config = dict(
    num_hidden_layers=15,
    hidden_size=224,
    num_attention_heads=4,
    num_key_value_heads=4,
    head_dim=64,
    intermediate_size=896,
    vocab_size=2048,
    hidden_act='tanh_gelu',
    norm='layernorm',
    norm_place='pre',
    norm_eps=1e-05,
    positions='learned',
    qk_norm=False,
    attn_scale=0.125,
    bias='all',
    tie_word_embeddings=True,
    parallel_block=False,
    init='normal',
    init_std_qkv=0.03,
    init_std_o=0.0,
    init_std_up=0.03,
    init_std_down=0.0,
    init_mimetic=0.7,
    optimizer='muon_variant',
    learning_rate=0.0105,
    lr_mult_qkv=0.5,
    beta1=0.93,
    lr_head=0.00522,
    warmup_steps=200,
    schedule='wsd',
    decay_fraction=0.879,
    decay_shape='linear',
    final_lr_fraction=0.0,
    batch_tokens=65536,
    max_seq_len=512,
    doc_mask=True,
    train_tokens=406400000,
    max_steps=6202,
    dataset='wikipedia_en',
)
MLP neurons of a small language model. Each row is named by its layer, matrix (up: input weights) and neuron, and shows model dimensions 0-191. Each number is 500 + 40 x the weight over its row's rms, rounded and kept within 0 to 999. Numbers have three digits each.
After each neuron's rows, "fires after" lists the tokens most often just before its 100 highest values on Wikipedia text that the model never trained on.

L3.up255:434504478468512548465515550487547420542515477484547496514543431494561458497536517515452449452477445523552498516512489445535430542428500490546529477546491461511543506516475477569487493527451471556439520410469444486539492407433454523454480436473550482493483454476455497481486488493560479574560454493500519488461510435476498569445491515522512480517491552472503580430459479527489451451546589510512489541483440499523515536488504573440525457467500470526548525542466533569494513489513454530551449526479496539519604574486552586501455491507534548469436488440456541499488461574506509541
fires after: "B", " B", "C", "A", " co", " mo"

L11.up167:533508509476567427450519498518526546482444516504519533514533505462527476487535481559464456478471496510503432522506536483554432553470587475435509512497471582469492498486511501537520428508501528401541554501527481529497513540451560538535491412459542424514508539445517524562536454515507525550448472489482544520459505539429584554500420472571490430554433478528483528493484529538459591475507488573545497485482427447568500467469558553495492546476477501522557505490515536455457505481505490497544513484489493417489556507568547469424453455446425530468543604467473471525520492479540549473
fires after: " Ar", "t", "ly", "th", "m", "g"

L7.up241:564511485457541513519459516375447461473485475559476522475553530577488514476540521488487510471494542499578533523513485510466499435503512513511418447482481444507581544487444437500567470503512487481504509482552489478537492476556465490508530426574477503600537508577495537445485534495521465562453547546554553453519461530491483535594495458477542481512410539541504496515541505499507548532519488496431491453485527446564516502465505460512514462561512589449573495466508478513452561574503490478537457486513558428489506417469570508551527499487514524486450499494488477510548511450475502580
fires after: "s", " C", "es", "c", "ed", " G"

L4.up867:534461509523503534456561539549474497498572586481464483511530462477493494471509495493537588480465441496494481537534535525480494466521436546430434578511527497482487432499458488570546464494520575456360523489477515510498497562470545597509501520454496555487454466468498487503483502490473481454509459585522490403553473533483471452524481524575529536426457539477520537433534524511548476540528515551464494486484562489513534508560470459438506489548556511525474535518499499514472543563432474504592485493520502424509441534509409526533546406438576556484517528499505528480497497487526471481
fires after: " p", "\n", " re", " ", "p", " P"

L3.up66:464467525561482514456415441592471536537520453523543542531573472534517529489467450546462443497442616464436503541548469481491401491484510482514493526488463436489511478473521549565570486472503549430490505492490566534466461489461575462522492461482510558493481510471435489461502443483488587494531561457528487514457480524532490604533510504560489456553567442450541441491478493547471468462462491483458470461524540598530522460412447513399455480468537499557485556449502511525518451506432499461488507548543502431502535518531473473472492505517458507448575460497523549438556486475472533496
fires after: ".", " re", " "

L7.up48:565540464413506490459583473511488454481483502562489474496497500447528428474539493457366462549440450507563479543547515422495517483442482556469473486482427461527566494512496437511493470490510515502520538540500506544555544536445485495527534508539541440519544534533515476490507527491529472488513497509450450476533447527585525495566429490509522517532442524557521533441532484487459494553486522502500540486523492497556510524539515546379440502402481441550547449504605463530515488536517527481541511481534497467518567510526501526493525441407423518478444510508484527472574444475596537523
fires after: "s", "ly", " Ar", " O", " Al", " de"

L3.up470:511504516596486475487502539465465472477453481495534532493441450545512457555516486524529408466420457505480486448478506465542458507549504465449466499526571530449490504458468530586532450564501484460465495468477484576492582562562482501469497539514534545533493507489442536492528451428419526496503549499550496567507559433545475504536479493573459514496492504556463466458487474509506520518471612489447519456491485465465550469512536445432479506472568532472468500425561516579538493504438503460512543555599450486539481509549498502466528432490401518450492538471496509417551438504483506488
fires after: " ", " T", " (", " D", " 6", " Ta"

L10.up556:527440495516507523476431539479554539494550572555459425545512515568503468496495456498438499523591496470465483422468501468473433576493511532519435527581524505584504456527612491516466484494511494442506541447533472546514536544517541493526512542476425471564462473544510456449459456482485492497481507522550511439523523546543534522529455526565488552513430524541531444467472459489440461507452521482537437553486516507500541446543513463458506513521541490451434433437538546510482551502477495477530509488541452600536495505467565530527528430505534528470516540462516510475485470497560432541
fires after: " C", " c", " ch", " re", "t"

L4.up747:561450470488447520473441569450459524433527506512473532452490478470496556477505536532530582536522539556476533441556533506473440544544478502503535489563504529464523474530464572496552516498504532486482379491519492401504472573580472483491511433484482493514513526521500623508559467566461512483523433525523491501413535534457473537462468516385520479471484545448496547485515486504533492512415522464542488445448534469492546487482516530500484419435522449485562551475502549514487417491496443488488447486537525511554540479457548483482552429497454486536458514487457541556497468558557511590
fires after: " the", " $", " a", "qui", " pre", " an"

L10.up448:550465510470468499459584482498558541501518500478544460487419466513527525554516501394424550492552488441550452480369582501532454514551510453514511460484420413510486474501419455485552478501519518480444483494508453477489460471501481558458502550513592591550467484556537502485541516489472474524533457480521594504434500490498494440508521527435580480484499536482452485543487555473490531481564521555488494477490470564535535446457537457491506511471520526550542436516478446530491503474547479511491517510491440509468468516552505543423523443508612506523498468529503501482581511530594526503
fires after: " the", "The", "se", " The"

L12.up428:495478468503482498429548427474537487465435583544458543514540480477573499498562506443523533512472552459458530495438524550555518463551424471473509460517483523488435531514584497600457470522533465444523503521489508490474505531537454490456545488552505518541422484511435459495521544528442436438411519548521556428586473462497437495506483510521464524497498446514498525504434504508518501483533512511602537476533503521529519502529548448441482479473547489450482492485456500463461560603491505489506527514526471510546526509421510541554581443525525468451457531473510471565568524501503483507
fires after: " C", " c", "s", " mo", " Ch"

L9.up436:456521466572523461528491454461510435494527518549408476498496504512532565408489491406487486479487495557586477638454484488484482515586535525488481551536445451499525483505470482460474489523517559583492550542491503503575508456428518519426516483535547472526504422482494493545524571442429508399447487471531534451539511476556444504508460531560462497516534570544517507506514398541509473506565507523514441477507497475572445463530481482484492499500562576467502537461506536527472492478574487533475519488600493511455515473496488480530462511510525468474499543466493467493447577473440477501
fires after: "\n", " =", ".", "s"

L3.up257:428468578507478448445556546443449449538483492484506570489529546510558523510457476489531491542399576489462544449448527538481459475529495476493447506540486453476445531531472513498563458518599510471499520533555483512561482528522504498468468470521479575513465534419499587563494490477495477440494460460480536522469509463521502532517542486427502474491562488507488547462513489518580560493467484442491491406484502521459467507486487511457456477527485497608476459449441486549490488452512493471516531544485528570563546586551439477418488528428521534539503505511501530450574522498545496501
fires after: " ", " (", " of"

L9.up742:528478427475526487479457494379543456459448462520564543551481525474591457565513533485492460462448468498479471557517503500462467511453483462447493567534482501476448479526473525542472495501417526509522544484470494525512527564587458561485517446505493527445422474489445476477437442484544492466493526537543475515488501527563473526470534508509422439467508534465413500521564528508458415472550543532510462542521476473496553462539460411554511495520466465473613471561518520503454538564541526506487467526589519475527577492516442517494516502460478517475416491417549551521454528539463538487
fires after: " B", " C", " H", "C", " c", " F"

L3.up528:509560489565526576518591525444503481531515534492458494444487494496460560574512521506566576504572539467628505518507481486481486546461471576506500512508493415456432456498470466493478474470557519525520394491516543518524463482506465418494507447481505535473494531428509444538511580539491523496472508577487532515464497552467429457526564548454491508442377595547513516515455526485491492539483503529524510439459511525475462414447504440526442472468476447456482503540462499494449435434503438533559495485553501460504456528423462523464470474514498510510539487480490560510467494487493500509
fires after: " an", " the", " ex", " d"

L2.up769:501463482503469510447499485516477476473547485549533452451475514523523575474556478550454485516501532549463455499549520505493488481496540541542449485449461450474463499464518595458554477501466489437386488517462546527495450466484614512488474521465478492529429454485471503550571576492497541452554463587483406549489486551524504500496486575484427500490573490481523464485495480467531483467553533493446526431528480408466486445547530495452462465476467488525555502533521484532460478569505498473496567521469483496516566535467494520474541527504435422494512502441528493545582509511486534543
fires after: " ", " the", " |", "ian", "-"

L11.up631:524533532461552472532510478591459511428515527536416479518547481535496497433426448534485464534541505537461451508494510528562421508531535450504508508568433510505456507554559437558509439519459549467491520581506522467505439453458478564495454471450511478518481554463534493499541475456482517501483513497491534448468575550444449516460478473599539483510458491528546440526472485527500532510562512570513453489523489486548500426469517427479487496503441457504532500553502521528542507489502542504429539500522484545436461437476482501589548445508579506474474462461577448484478473488537487491
fires after: " Ma", " (", "A", ".", "in", "s"

L10.up720:558427516529571500484498441577539477541535428458554456532585493535542536449514477498503436497486492517515521545551596483442474519532447464546505535561550474528485544537474533481529469482560419518486477481514531519528459507486538491546469499493511553591546513427473469484511514428477493459521499495496557532518492537447506587549459508521478521497529556553544451556513474480512464441446455490560504508455507534452531446558571528483506543466484523479479492576499462586479528467508533497501524518496469468500563418547482501478460500529471460441490524499570539464508494493562586560
fires after: ",", " was", " ", "y", " a", "ed"

L11.up105:531560499496512490486489527509558488461494488439555534467449548488450451570518493518548518433461504558504522497527511469478552496471552555539455508441568479492514543583501454517502554515436476451479439463510525522514477515499521561482564474490572422532489477497571542501494489559466500511548537512517536450480478598556509484459512531472491442456480494522481493477502567539514490555451498507502511474479479522501549481499505402482471518471476541467542542446471552459548460486501513549479516491456503464524473477455527522406588454531450476430523559468586486533444430527517446496
fires after: " to", " in", " the", " at", " from"

L4.up299:506466456537514471548489505510571580488496592503501500459532497515557492570531459454487542464531447477503506530510471515480522471565487425468498554492464500504466571484455522473506481494522446556418499555456522495526504571483529529558507478518511510461477525492503551566498566514531471480515494534464463501516500520498557532469475529520557472456500575498457551476446517484453482356583528512467569500508532525522475544490467488514447489418468529499476475462577429587506507461454445438493571471553466586460473451456484463514508435501484549498480460530479502436508481545455489520
fires after: " ", " 0", " 1", " F", " I"

L12.up812:510488464546450467474473514487546537445431488588457536415536504469485460482588469506400430525497483567460513489487508470493486546484521558517426466499531503464539604537557484473458473494516505511510470513515466499534495519519510499465379519524446496464491484538491522418520597542464477542477502557540516488546489466533498508551481499542536385456425533503466505476479517445530539451538470438522509534590507574503551476497491505411494505449435498455470609492525488504410513519506547532492498447481530532488453481498540510560577522489502509518477440545493421551523453499534482562
fires after: "'", "s", " the", " It", "y", " G"

L3.up176:529496505504515530500513535501489498513532568470554539517509454574485561536502509510539506491524505490541510498439538537613487421501552506496483461586542397463462461520469512501516509489501522495506533431467515453507505524499494539553478468492484544471501502585536511413547599423416517536530497510484535479457439461541606409440530558454477476414541483529479530456523562486538514472561543529510476479509505461431538418460494471505464489452487498450479468562516486530416516481521531489470492549407520502499492535549464550544447475459501555477410471510511452488471468474529514525
fires after: " a", " the", " The", "ian", " is"

L7.up191:567527489543489537536539489441460458452451498424470518461491447474486435418469533508447518504427492503481527438496562507481506423543430552531554493516476468481537549530524532518571534507448472515540479443508522445533533502503517501505521477520492542465498516450530526552549541513462513507481566478479457485541472437567482523525454560509432473575517523504456492434466613484476475438468519499425486466523455532453423525576432482483527450466523447494515480478501394569441508515472506527514550474484595551508553532456526521483508506551429511436550508502431513529554526477554490483
fires after: "en", "n", "-", " under", "ly", "g"

L3.up520:448502555535449556414546546490515466512579520427560497506508467551512505505468490556520415505490537444542440539517508481450494466525532474468454525469523458559528533550502505515562577510426531504470484519508460466504548524425506530473415520534548569506554530549457467464536470487486507403510535538560460485496548491509477592546501475505559514530515547531498439484401496521480467485487521451465477608455507603496507504467455487599504502538535552490517559494501419534492463496511554534485505555476463473448452523516526439488491442497518468459501494507502457407457514507525512463
fires after: " ", " h", " sub", "s", "/"

L10.up871:473450546507412460495495497429438516462503486466510533470481496565527564527395404522508482448422500529496537492469524488471486475543518534541480507441502510522475519525511472486565468457483490514505514472516512514494418454601572465515524416444436530472525536479564543518515529442489500447413540468453476562525400573454475497485483542465407489504490517487465503464488481543515478470484484498478499533434492554459495495542520561482537524539496613488548447480391441528520471401422538496501515497514534511463585517503523443473518474502469463563539460495465571547485466536520512500
fires after: "i", "g", "c", "-", "ti"

L4.up252:535486537547402550438588469492507506542462569522541409484454480560542536577517467412518558529542535482453486505525476524487422470467547454499447535488485527562454552525454491504547552476488473478409466564489454509511515509447513564486517535433468503446542530472560495538506501515568454470490564508457495501527456499482454534495602490561540477485550526501463518552514539495509489548458551543510496457475513473532480431502535480476444430513500558535518498476476538520462507467513499546511456448468476471457400445519502512483497468492501567504554491485480437502525412490524438570
fires after: " re", " Di", " ", " de", " Vi", " Re"

L12.up182:467509511483478462553525493515524484469530514422570511600540482499420471454532474510422480499533526513472483505452505456411490526510502540525520388520470471470491578555555456480536520593512383540413538476474428466549477474519546531543541527511501514523484444517519558494534439532492482458541601510533487564538483598435560462497489487446521527499537556501465519570478541522528449585457518541419512578501458524505494485439510455513525495480544465530480494460424435485519514453502539483435500452483616529505471487441497495471559492485543462479539507496477481486505457486473520464
fires after: ",", " in", " of", " the", " S"

L4.up393:475471504484505473473617488557492452469489484452499590519525521552534463462526459465506434595440464502476494493509504515462446451520549406514450527527476495461463482548507488457559504483553504548478573595482582561527522543550461481493553549487530553440478565470453546568536495536423482421515462524515475446492493496426517512441498582540527488454565507487528443542512510524529510504599539488465492500521495554563434467579434466538466450451498461456495527473546464489495490412485469480515489511437469554496487519440548547497539495485478563524486552491472459482485476530532547505
fires after: " F", " f", " ", " (", "in"